Weights of a small transformer language model: MLP 2048 tanh GELU, learned positions.
MLP neurons of a small language model. Each row is named by its layer, matrix (down: output weights) and neuron, and shows model dimensions 16-111. Each number is 128 + 24 x the weight over its row's rms, rounded and kept within 0 to 255. Numbers have three digits each.
A block is one neuron, or neurons of one layer that tend to fire together. Before each block is what it responds to, as a language model described it from the Wikipedia text at the highest values.

Description: Clause-opening "as"
L4.down983:145165131109099142094085112138126159092150117165126137181161120084137127112119101105118107131164152081161136109173113168094107152128138116153141137171121117183129128108139132145108099140153116128100160072145134168184150151105118115124125109103113139110152126140112100117088107142103133085

Description: Chart and table delimiters
L6.down456:155097098101089149105180124151167152093136108106153135104138115111206133120147131156127130181164141124133101127137139141141156126066123151154121149137114122105120116134140125080152098157163165141120135128129137110153119120132148140095131197162153152127116143094101087158111105135140077097
L6.down632:089172086142160104151192169112138111115127135123131153113157175118125148109119154188138108146166072124111109145134131132097110187127079142118140118138140155126131148091160133127106101087121123152112145163179099175106140147118098120120113118141139134192132154145111141130123114103109143103
L6.down891:122115145131166146116077113135149091128141147096101154102107140142147115108102146173184181140123127165157155145124120123124143123128099134112148154148095138081135158133125087127155133100110156086128136176108140125113124121121081138134115149165097085158145121152163063102116111162126144110
L6.down931:078122098134086178105120128107068138126145156108166123129137084084079109162146148118119104144091128114137116130173097110119107142117148105141116108100113105161156132097140141154119152075170147149164155169137083118159082133130136156139149093112125111128166153124124113138166143111148164144
L6.down1247:138093133082121156129156131156121142122141176093132139137125115094132151162142107126143093152105196108161139114141147120138124117109146127099107110106088103150136102128118148136108111202103149147114154122097140089125126184147148104158144153133130119139171127120147123151155071163120146111
L6.down1298:112110090117131122165144111151117168109097145128145155084130160104123117142110114121144133144172169118079099118099114136184119124096112120123192162126139088145111170152122110124117110094141131118121143137103155141132090160143137177155133126113118126161160080174176114123152083148134112135
L6.down1397:122144095142137172180090159135134104132141088125099167104130170138161127135129147134130138131163142144105098131156116107114127121136091134171137119139121124144141132147116122140081123081113148133069093155146119148140132121112097102148102146119114145135158120114145147135083110147162137114
L6.down1484:091097171148108177171117128132147152141119141101114108107114104148122119131132110134170110130102085141188096142141110098113072104126134148152143163087056149150150139086171149153138123103134135137146075170132136147141131111117106153140125156155177052127127134165131128111188134109109070133

Description: Opening parenthesis after phrase
L7.down79:126137108113164136120145105149143143095160117118090146116109120141153120126118093132148127107157115105091126112118140168146079106153181101156147178109136126070135099130100140152114181130146148130124132143182141126116102097128138085070131124118141122138132140162101117110096112164126114113
L7.down391:112104120155105138150125141169133131088097128131124117153154111122142118121103092154083131118125085123099130134073133101108107126130110133070113105167119107123109095144113163153100121151131169151118123090123128125122133120114124113120122167118134132109132163111143131090106084102103165123
L7.down517:097143152162152109159099111149118138122135085122109157173129129105179096137127123113118094142090109086129135154151091115143136086166130139097161152131086122163129117106081087114103139137138151089092132100120135146086120120120129123140143085121092166154114132142126138085148155092163103170
L7.down818:138168079093099107173153091144126153149148143127134110078112138164108091133139085116129146126139117133097138127134122124101143136127126123124116075084146178107088097138179169155107154086149087093136116127112120089179149090102121131099132111117113141094108130087132141172106163096082143167
L7.down991:150149154094125143140134165108105160144120093125122133148154108073115106126102087100154104134103079170156139114142132118104107095154110140114163150091097156144108111157082165148136101138147110175111148088159132150175180101143097124123110074123172093142144101128094187113146121097109146118
L7.down1023:095157068100102088114099070135080153130154122167086135101109110129171140121151120155114128136163150163078137083143138112149149128125103131147116122118130092134152156099155116117128123130122142085134112116130135167123128092097081111062160119152101122109168131081123087144111079119094096101
L7.down1598:135119140100106114115111171140120104114112090137090147081113097136139184147131181156098172144121121127121141117112130157144139163117148130130181099136088110138126107126135082124106105111078129082127180137148118143120147144115156132126099120185128147138115118097124145139122117157096105116
L7.down1641:128092118127123127162083129131119136130123117172093152129123112153095127122107112137144159154110118114143151154128127141090127122125120126106140137114121092104158134147150100141135132116112160116108137077163095136115151139161120137145111119119110132101145110127065121107130095147098157091

Description: Quantity words and numerals
L4.down957:146156119164103159155080074173128127163112129158129156124124160154118121135132141153100093129107170138118124134163116156120132145128137133115127153118095090139111110144142115109109133152136098180113167087125111145097108171122149116156154125100078097155144121115139145098123110110064083166

Description: Number sequence prediction
L7.down105:122117169125064124124120139135127118091111158139120098128127113191188120086141131179125120148167136150123161187123114128147143050096125087114125091128131141137141152132106091147161111154116112118129145088154160128107115146111178118111142161138076157115103094082168124130138176107137156113
L7.down185:133147118093116132118103117126154111078093132139112141115092106170121109136141111153109138119147146174106121133121101090122111124102137100139178134154108135123162159120101148189163136127145148117110116121155156138117114148154126134166138139127144147139082127140124062109120146148150087136
L7.down759:104143148157126158113123120121124130191166125121134111132135141127138127181083173122108143145103089136182106094149193140078139137134157105145126172162129115133130099151109114130131162110151148134140161090124173161169135129152126103118130077111132118143105080125128111136128127135093105150
L7.down1045:114124129136148128134148150187137113130119113149125154136131128104166160129144138134119112122149133104126172095113143100088117092119095150146102137089152109145068118136173098128113114098093087128089094097160141113133102147133099146137133162100132121148162110126173141176111107151098161139
L7.down1315:099108162135113116144119108152091167109146134154133120097086103126156148169147161174162155144090124096142106102173160097089122093119129133124136139103123139131200117128149161139077116116136143140140113100135126112143125126145145157122147127167128098144147131118129098158133166162133103098
L7.down1493:082099143126148164120121118119135161098096167101146107098105112134135147168117140116113122121114134123157157089154150131122142101073116121157133122134111129110075109138132101138150114142124163157157130091108150102133093118090134180139119118133084124121112142134139057128138111116078112112
L7.down1549:099134073138161156128142159147108157097174126106112153147130109129120150163111139166129134171181076115139140169132130130129115096173117116117159137089139154120112174095111136138155141143095151147099095139164123167117099114108096155129118117133119146136147132125172105154112119128120107161
L7.down1996:128147148168097166154164174124115158163104129086167135136146126112146101131118143121145148165110106108145143150144112113125117121108114123141137149085129122118097130128127143139050155175112145128138125190115091145144113099141087159131131137110135066155155164119140116170081119128090095155

Description: Space before years
L6.down190:160122109114136112123135146139120107114167125126151101145112134104123160147123138097105139122151157139148114156134085094098150114152130152138137131115163135082159140099155199113129172126086116090149143123138145106114113095109138137128093111121150103105143157093147105147123098141119146144
L6.down851:137124089107123147124116111178121139068119212119136130112122113141117145125120107100117097105101099116143186147133154110149091102138170145082135121067150091099122129109141135170121141113132161185099129094122108108119153147120104122169145126166121105146125149145117162117133114118107099091
L6.down926:093142153129128080113110156152105137119105127128093130125150181146117139125104114115131127105102126124125119101118119137141092130119141129104153099121128120112157137130099157137141091141126107132091134170153124149120120112099115121139138089153037148165102124155161165103146102120169116111
L6.down967:130129171078160090111122085101161103143162145088117099122107107115141179114174113116129104163138116132126163047143092131106192122108149083097104148145137152157101157157169127154126180101124174091096126129123111107146106121104114171132118099132146108137127118158131092093131163141113173135
L6.down1263:162116095178152162064106115151166142114114125146127130173071120146163077114085134142116066130130110134107130069110136122117157139138115108112148165124136132131149138155161150134094157181120161144132111083123130110127103117139121153074126082112120115099115108187125154143104093156113179083
L6.down1409:091156159154144130156143155149118122140132167134137087120180118096152110105132094119086140122114130147068108095087147138104107084118128144103131120183093173143148100075100114135114089140137110125095118087152122144127118116112134127121095117077127129120137133106095135104135139122111147119
L6.down1678:096107137064161138110132106150070134109141177129149105160104090104121141097114151147118131182143116129163121139145168150177107105147173078157160110107106140115126118169143158113151168141143138132099117102147148151083110121058144135122150124139111122117139134133133166164119106132120105114
L6.down1755:126127161112118145121125132138141116091144123130149128109123078112135093097114142097123133109119123162154122092140157097117104089139169113110147119080158138156169144130132116117118119132168176158137135097119091144152125143122129117114107118130170113182114167122082122117135114147138101114

Description: Career-milestone ordinals
L6.down776:167143126129101192144133152128112123168143129091154127104134135078169129106142089070145116131121139114131139151116120107121123118118081099118141125093157134158111092133099197145097130152127095130121093150128135097123153097144103112078120147130125140136154129100139184150147128163161175156
L6.down823:133093110132109149130159184129164113157124095094149116162108137146138141128142136141130140117165175121106123146104127083084136142115138126083131099158147105136113114123121113137152201129141119131133085105131152172119142110118162086122086194105121119188138150159092130147115130124093154137
L6.down921:160134117089089143118118104150121147112149129095127134143093104166121144154128077104111093083132128145125119100164132144102149121103118155128119119115133123090128132157159114102122123096156083114124120156135158100105118157127116121148164162108080192161129140152117105118174131149104090130
L6.down1488:128113114136160131126142116145132128145140143113144091129116162131135132114101119134147146102100169133090145116121143108138114119119109158086125155159105112102125123161149114105168139124093085096121139073092200133116142130136176154132157149081147115095146160183096065119118138115112139127
L6.down1537:086166123151133140141156149120085132091100148074110108074159136135089166111088114115093130125119147102088159096132124115125103132224111133120109147120136106106133161127114126114161112127107108135117135131119132141172125101102147131110135128141106103130112140131143084096128125121127087177
L6.down1794:094096114148120164133140138161120124130159112116112151117137135102124120116111145103122082150152111134135113121126157108106089132117119143111118108143109115135101146134133166100163147100111102115109120120121159117182102085109098117126126129145145113169085130149147085127122138097158117153
L6.down1848:120105105145131151130130133118111160155104109103145129132173150163121138100149170142142130095153120173096165102088176144118122113148127124136093148138156124138167113169105104136126088155113136109057156128156159109089123104147142134088078127160162139145102145111141166142117138172179106072
L6.down1966:109107150094143118113088122154105143144169117115124094139083128189114113147137139103154081178133106127174112128082135124127097127136100159118168138130140124146141161129129121106173137092104137132140113172139124121104131099133130122129161094129143102111100125102122092090140124112172113164

Description: Main verbs after subjects
L6.down40:162136129094145146120122115114165164104133164135119106098151128133125130145105101118105104146139100089146128101116104098124133111106182183123103135137154107171108134132101104158126118086127092116139134155133157119143129152122161113126127136101125125100126128109116136113098100112172114125
L6.down783:153135142128123122128119126124103133135093119131126138128073117135081112184174121184127161141118134123112184086139145151152144133141149093136132156080150098131119113100135115126177113164105118097128098089168118131136145117121143126108132137139120142137155142197172081098137096130161171105
L6.down986:132131138131121093134120108137192171121087107135073130093150135147123155109107119130155088155133109099113141096060173133122135146136155173079129136118141130151120161143192144117133091144122118139082173156114135131142139105119155069100146162146128121094149089124131168151124150140116114091
L6.down1048:143133100140108119109179151150106142086103164109123095113119140170121108162149120139143147136110150139142136103089150160140142110118163126131089142144126094143125094110117137155103109108132148147116112160154100107160111132107082151124113091127153130111086144119117120107170094181090101099
L6.down1194:105129154088120099104093090057121125148140182154134141140126120127113110181117130116104144140127093135090086093121056124106151148166156122102112163131135109146116112124145063108129108093133132134166106142131135156158139164129103161149141139092100071115127127154092155126120107129102171097
L6.down1613:135109140119121143149140125183135088141118170145144102125124131141152079174140113142099136111129125156113130122112097158109133091128142127136127123108123189090119087146128101139079117145085133184131170154121109135150122106127148109109140133115128158113142117099148071150078100122130136199
L6.down1667:115107152100164122132121140156103091144124157136135136123140109143128112169142096135138082154134112089154103098134128156081116085164164119161124134130104147127131074101132108187117132147110123172133075131131101128185114122133105163098130136152106124137159121127167115178092104118111126149
L6.down1717:075126182082126148132153121099135085133098123159124125103149100147088130179127150154102129145163114124154138075137125156101099107175063097105115107074128139165136168097132175122141146113114119144154116132116101116151151111128145165081107147121084119091131081111153154126125119097168124179

Description: Main verb after subject
L4.down1583:149122168139144139109106128128128136173104153160150181130171120149060137150130128113128120100150148149107162147182118148124097119137174140137130119097153178138140131105132153110138136155145120135095156114131103113158115078111147119122120133131140105099146081120118116112142094159131112162

Description: Table cell separators
L7.down118:138145091099124165150158087133128139085116135155120124151105113114160126130129113129130109114153107086105103111167109132161099148132133144085134117116128106097156129125122111170115108117120160103124098074119109123111115137155131192113093093079114155144107112110153082139090128076120133121
L7.down567:125120148156076066118110150143126140148111124142087146129183130147127195115100103140134141123132166129175071132124122111142161153143152144090163138128111120139163148107136130111137125095150106132134164099131155157139080097132090156113126199112148118146081153139132138110130088093099134160
L7.down876:138118110157095135099120121110111157125136119107140163107124152122107137129129125102105178129115183108143123150137114145131074156139095133118183170158095139111109132174128185118154112086159156143171138081102150099155116133145153127144159134092132135104076136097120058108134139062110179108
L7.down1224:135093095152104158119146132108116139092116125132129113158109104123128141140126119134117156104139126152144138102129048139129125098137139108111122114118124119079132206117136186152129150107091149117140157119121107127142109138149097142118146120141134109161151156129111135138102122181136103120
L7.down1571:148152165105144100083124183147145142126079144131124142153135110092141136099156159139130194129121134111125118167122126144115107090107119135103106143130082153149152156104127099144145129134090117128119160167100125120086100145123122125143093132136132120155146103129085073118109126142113136143
L7.down1624:093125096121128124124110164121106156134171146173115101142137111110104144152156135116150133127166148163131126157149106134142140121095127133168140142137122167148155107083084138123103157168120111099134127120146127108137166165141125145122170121128125155177156142113162089105106100066116103195
L7.down1840:142150140114119093135095104131127081093124104108130125142101154135120184125123104130117154111151130130148165138129152128152105116148074151111121113141148099090132152109157104127160129091093145150134090132129091117132137145135101129146123129104178106158124124099113056132116108108129132152
L7.down1929:136130160171131132129107136181100138079083164127136138082076171135132125138118157157113137164137133109111123100155131124130149134149155122109124105121141113132154078119080153131159147118123141120114165110141105114148123115126094144134119144105128138090130101129124233093122107137087099115

Description: Leading digits and G-initials
L7.down184:089094144153121129108150116128140107184121138158133152087113110091149135137099129142136107112170119145135128145139170161136101079117126134109123133137115113092153204134158140131182150115077114088133138131111105133133126115169153153095121138122107099127094134131139088097142061109119135103
L7.down238:170085128113127127126095138106124154154094119152138146116182186108151107117132129174123089120161125138088161111130154167163083104082146134182165156121116166135106100105088117132096119156160092168146136110117157152171096095154136153097157085138091107112119141158162125148117115135126103132
L7.down652:112137119117149108132153148126112170151154179159115118126163132132144116136137122060137116158148132096123118139146110117103122107161129131126121148129107144108134177196134088120160133118062125120108156115069118140115114163078123112082097138068108161121093159134096102157120133131132111142
L7.down1109:092150129142131155084133086092091134107078127105143094140149131132110123145107115123096118113111121113175100157138104123125110104152128073140138114156128116117124063109111147086104146129132148134110132132106117151165126124155156142117107108121093087090106158118177086119139086139140145162
L7.down1201:179159146103140139112147107119125140152098140134139111097127132152124090100105134139171116120122127154113108134167170114090100121132110124125166085140121145160131124100113135136132146126134147090137079111115136117116093096118135129134121153167127128138160125100125080112071140101124158147
L7.down1300:125145130135185095103097138087123153153118092157117153117139137164118126123098110139105090149151100132124186120097117118134114157103107118150162128114139145091121105119116122084169166145132097158122116149112155145116116162168114118097154058096118112079196125174145206126118127138109122165
L7.down1815:131139112169135145140152149106126116136124085150137113153108142138153121148127118166137116137135109128144122151124097129084106110134126148126122129118124109103122152105062178107124094160125126148155127061154115111162088159134174134146113139153153108153129124127074151097147108129119162173
L7.down1869:124157125132124155118148122157138149126136153119168119143134155107161096129133136112124116144133141131145119117129134147086089110166106119084091102084144153208133118095111121156134113130111133124118148102131128087136134118078139126127129120113100156130080126145110091129130127107108127132

Description: Word "as" as connective
L6.down148:174123124135177141137127142118138170097170121101130145144122142093159181125149145140121122108117146083145122113100157131118167141120161150174125089141150156108132135064158147141115153117138142126158148135111154140132125098138136090126141109119149128099094154125126085151096121130146141151
L6.down499:103145092126075082142080091143127124111127163121150163153133182108086118117125136126135132137142107169160112101132115108132111126129131123134130151157111153107141129113128086122151136098117107115111127104137118133099099096148150109086100085135155121088131135132140172101108155174129080116
L6.down803:095075139091123145132124089131142086129143126122125133115157108114106113094119145141104126135138148126130137180110123146150098085124165093141164124093178122104135131122138072092122132077121143099092101109129108132159181119134140123183140118084120122125130126162138055096111154096161124110
L6.down1017:087141102149112163121075141125109112104154143119109126134120156096147155148127118101104152128142168133150139085127143126129130108125134121139087080139136141134132107145169121129172110129076127150117132142088115158123127142082132185151135149125160134126157123113130106138129078117152175114
L6.down1112:199136118118153142158125103073092117133158157169105099104138110120102139103131163115139132158089109096145149096095106132124154108145087128095113063143159113137147140089121122144147107073127148141147165152151132096094090140119150194146096139118109153133182151136143188127070135115148131133
L6.down1205:164157090116133114132110115122112098131124137141121117081137144142144140109127097105120156137093139103148142085093103118110105115118104147136109147181140126111167110107128083117126139129198137125105128120150160159158096133119128103118137124110127136112080154135155088151139088143084088122
L6.down1566:109188095128151160108139080151095130121164075118152111151138120181141145163120134150090103132121145141104113124174100175093084101125154103133168109105102154147111114120128121113142080113089164130146116071133071145106170116130133138166131087130131130119143162104143064093142124151129137129
L6.down1986:116172121150166133091129161096123111153153092107116137134167137126146059125145132142140144103180123146134120088114141097115117110159092140135136109120172125117160090101082087145174142164133106146084138113116144115092156084136096121124119156151088127126150124125175123144102122168168109141

Description: Clause-opening conjunctions
L7.down103:141079103164131132126176156104160106148139138111152140117135179169123148137127135125126157113137140106163108133137116092103138165152117115103153156122153157097101096134113099156170147121094124099138093127151136113127116092145134088109156124159146146137121105138106203147128132115085110129
L7.down169:084154133119107101110104128085128143147119138099135122142094128117112161126116115128131104116131134090077098117144139133139149168109135133145148158161121103121127151148126150131132039120157122111166132131131099096164115093141107061097100130135137130093141100117093110098132133131148129117
L7.down231:123153101089136142109148173145147128139155114112133124080146159104113154150061097095113139138098127122097144097175097173130150118099118174129128135118113112158131095113117096117132176157107156100107153077131133155137136125113116152091087100149112113135121138143167088139117144116113118129
L7.down648:123110114083119125104115128107112142118158116120134145094168091112124150157140098108182141122122136118144135140126096154077124131144126112101108102155111132113110152127164129152138070126116159144135142162097070101173109160110121129108145172129124125132104128110119107146116146103107173121
L7.down856:129126118089145079091058136095103098151134149145120134101116126118150125165152165128164135105126132145131128141125104118126129164083156159119148109123105124105091073118124119156132136118160170117165154132109108130124144130150122111117176138171085066141167107145149081129110151124130153139
L7.down963:132113121103127161119110115150132121155132133139129136166163136138165128155116108135115138141151154136117143131147099137161134126164158117096118119155075094149165113134125125166122163168126146095087127108131155137133142177129179091121110174110146131154154148103128166158089112092146131098
L7.down1056:126142137102125132092169133134113123111117186102127128123127143135096109153129094110147100134118132122143113139157098125141127135138135162148085168163123125147122148136100142146109100147090150112101109119144091105127118132108121130104101122120152148150151081110132235116106137119126156096
L7.down1578:088127114140135198144103128158096124152124129129133113160111121100153092103130147108126098136148060104126123090116119120148123081134145109130072097085125176172123125143137140140144111151119145141118106134131118125103066113126102149133138194152134084090067164176129215190108167128137158183

Description: Digits inside numbers
L6.down261:088127168098140085102085141121099146140163141160102156154101135107152110127128115119134178141126115134135096132117148154129102180142115112121157127149146145099073115120163135143098127111158147164132125119119103141141153112169128102081103142137129104115109120128150100148129098178103135137
L6.down775:134127093139130126097143117150121081132160132138129120129151150142141100058134159116153153113146088117133103141110129123108165158124136143135072154164157105122115132119166117134133107115153106108078128099135131092149109150104124111108142128143136155077129137160134105106128124125133102108
L6.down1239:165094146138143156150155148106137147122107134142143155140109152130104111146142166147091127118082162165093133128130170139093097149134140109123104130109152139131122110162112078167114128092075116079146121150138175142138157139093115113154134131136144144124135109134177196135106126140116125098
L6.down1493:104114138162110153157115121148144141148109138141129156115135091123104108139144141144100145093148103105133137141111132133115114126129150145123132104145113137122149097099107168150122103091112123154142151100160112093155072094156097151132123119118118160161126157134160128146126120148143163127
L6.down1507:095154140084128133145118131121111125120168127170185137165112118148101122125127170121106116175117155119119128167171148094129108140144139137163125132166119154144165149067137089143110168118148123136053118107117130124103108146099142114147144159143111090117137143120118109127096161128114154146
L6.down1629:121138154152106136111134163139119127156143154122154132114140159175134097151104145142122109118128129104122134134101126114131087150132136131175120127115146081108139115154106121142121125140126102126143133110096155138145151135126148150112135123131113132122103157090102108161119133156118189128
L6.down1696:144132163131117145100134170141117151128108127152149072136099097126120110154115131120133115137136105177076128110134104126134141136123123168120147147081134141156111149152128130139137136136106086157163114090147160142151144107147126127066174094158151130126118111120115138110087133137087063179
L6.down1941:129137104185149155142124128116137148111120105171152104120134142103169122101129077111139101149110146108158109133161150117136101116102130137112076110111118102133110116110128129100111140154131098132159106170108147140116114103111105136117137092146136135142127122091140196138132142170151121119

Description: Space before numbers
L7.down116:140112095138095121064151147116106114126124188187159095102124062132156100104127123108143085166116124135114143096135137144114121110132124105132129113122132085089137126129137147111105148087133092125108102151122103087162151125134137145131140132115143125120132167120127171084132144162101130143
L7.down200:101156146142118164119145116159073143097134109095131125122074127103128171137087126111172102114161119150140084126143151128129143095085136132121125137085140158120132136119102106119080165114117157140139168114126156180093135075153063090109103115105135119117142101095123121146128115102153097109
L7.down470:132128143091107109130084151140154132115128137139109149127116135123122124132089111133123165135145119090118141136130144121096158097152142145121163134156115138106146106092107127161176082136114107183096146112101128122153169133147150081125082114111096137158172113084145134078128103145167150125
L7.down548:157133133102078095145118138105112126120140137150124119127146104126138135138118112141144099139097103111108154161113158122116114145171151106128082124124137109118146144144099071155113128146134116161103117077142103095106141126138106164115126064119153096124121141101076105130128094152160134131
L7.down582:131138126107118172120109093115112158187134128125122129178117145123083135128113139141121163119141091095146087118133154137178057114152131128082139134117103094153120093072119132159135114120136164115116160178126120074187143159172106123147107095076134124142105125120138119147097108125119111076
L7.down609:107113126101105156131154120164140108138081112104088110102199150130173108119136120093172103152155111119132137140103140048141098070084161120149180113148113123083119191125098115139119171136156141123120141127150158125158143101137166145090122109071129142150126181125117095121144125181123112115
L7.down1468:164112114109140134138117147157132119092132080119128131168139158107142143127127124094098109124152084121114154135133156140151138123132142145145173153064139072118147189129140114120079155127134132162147189093144119090091115113124108163186114111156135123134174129119128195099134113134140132127
L7.down1687:146091098142159114111125101102131134159206111119135129108118132138112117164118065139100127091114154105087145118120168099138079160098117101076078119112138052143104150105153144134157147098127115081154161090152096139107115110125126117126124089128098170136144146172108116126101123122159141153

Description: Clause-introducing verbs
L7.down175:113135158120118132132128117148099152152111107121123065123134079110159092109121109128134114134104136091117133098126116100116135102146123132144113142122086103114135129107128090127137124115150154112215145095183148119161157088149137149112070088107133119145151126165120129127123108152130137119
L7.down213:129174133116130115142123147098101162128143137101181120109097139146147119166127106136146141146156099128126120117115115083125170146135090140101133149136172134130161131094124148102108160079091166134148117125115116115113108102104083119110112132137133099092109119127135213130131130158129123109
L7.down641:116134130153159098086093132097159109147110139167111110124122155104105120127117114131135133147136119128109107097148093160062131093176152149131121121115101148134128115157127107147152174116170136151147135155158103107163107099138092140111123131152132098105130109110124106143102159122151126121
L7.down898:123109128100109110124113159130119153115133126114096089131146149136123142092092149135123150115146115132086136124135134153102126150146116134153187155102113107086105172133123129110122118117118143151112137155137082155083096140144099163138102095129123188144136119102098044121136136097116110130
L7.down1422:170179080117171101149111140098089117151153122128150134148151118101138135147128089098125100112154108104173146144114158078089136130114106140144147134142134101112102105141077155119123134157105062122120106117113140126173146136104139160109159136156135123110130149118132163155162098124150163159
L7.down1656:151129128179130139121139137067108105149165164140153145159131099103123118119114125114136104111130105138138170142095133116105132124147116152150101139136139130116145105137128102158115142129158133160154148157097183164099160120108129130115145122109143137148142106130110121123166157108130133125
L7.down1938:128128128164163143132128145178115114144129117141123123137112104150170126144080111111118077132175134124103107139133085156129121105087123135149096122104141099148142126133136115145125138153101099128096154144129128111152159101118152158133136134111145126161108127099108148127135100102130116179
L7.down2023:180153118119092141118165133102152133143132147177154127103121132136149133095143135150099158147122111139114114142108126122134147097154151141090131070105139199147080122079146128135117140130099097180123145106101146120134137108060117099122153164117126116122121135132122155116125137123115166103

Description: Space before numbers
L4.down2013:154136105083174094122136128161123092095114127108110157107127165129123133131124125134130138115113068133154173104135175135105133126130135145097116159079132125129155127115144119157096137161194135151110145080132109084135123097145128139159106096145134123135139136090083107127131098137145134159

Description: Music listing punctuation
L4.down1335:123126123128104146092143094153142126125161151145094092123150162154148129146145137130149141120142123112127094137155123146127169097108088119124075121156102149140138138088120136136084138087140124120087110133128114123127130095176117130156104136149134151106111148149127135109151084082100120174

Description: Table and infobox headers
L4.down589:125137109124097167162120148118136130109113145128125076107160126085139127101085144136153121125139133158119114128178145132145133096126137135177142132137138135098176130111149139108149167111081095146120152138083116174101156136078133162126106135156156094103104145111148155133138168099120127086

Description: Opening brackets and quotes
L4.down628:136128181123156123117140125173092148121114128103098085100097148177094129111122094126097177098167121112109129151135174137121138133145122099106109146103133119131152106133143142129133157097145107113104129145156083078145085118106121126157119178104123124119156110123126129151137126137129157121

Description: Opening parenthesis after noun phrases
L6.down603:163127127103127099171126130141121140123129108126122131143129077126112138135117154100148144134076093140112126086069106151128123102149161127133166174128162121112094117163117132156159165118106123124112124123144148146106148120099106084131113097110119141159105128115115131139128162154121108164
L6.down733:141123144102113134113086139139192116117093121113114132134115129118086152156126111100129102129129122118157139102152139127157172120146102122111087167110124118156113118113117105131146129122100141097154144116180122100122110108158143103104130107125114157166128146069106089127133109103109131090
L6.down832:110115127084164130102112164155157119122104143114114109146096125159120125111084149101117134168112094122090124105133101116142131166072143139165135116106116120091127157122125129129085145122088119159117119144127134164148099096172140159106146134140096107165106092136087160121122120118092107106
L6.down1169:160164139079113133146119091097139108162115097160133106088122141104162108112155093151162140107134085127129123127118141131144127128078139075167109154119123135126114086147136173154140125144143108146140098119144135141124107165111135110165121134179126148120152137125137124148143094132157144128
L6.down1351:134136099133113150162118128123119161152100096139063143151144110121112154182115121127189121081107099140098146145117160117120178152119139116156134139137149087099117109133158157117132157148124139114100120104187126155142127095071113094119149116123108147109118162144089061132097155085111128166
L6.down1716:102095082103099116172099151095185154130103099171137147086113169124168149129164114127142119127105133139095142120127125148116110146134109111081123110097155108112093166112153156158136131121115093092157117093150151096151140088160154116161148094135133117189154153121088126133113122126094182091
L6.down1793:108137153093126139111120120108125115123123152138139116129158084123120092129103134152151125140127101161132132111092131155118128134119149141084131156171085100119120169130142141125106093088114093091153126106144033142136099108088093155115137099169116112128145144141127119141126140127106117119
L6.down1939:137138121117118094141152163118112119120102120126156141142129157145151137099126108104132110138124103124109128115155097143124161135160117083140146145134149093100116107119106084135129121138123097124092092119185109145141149138146172086166091130123183145101122134052119114137123101151186143172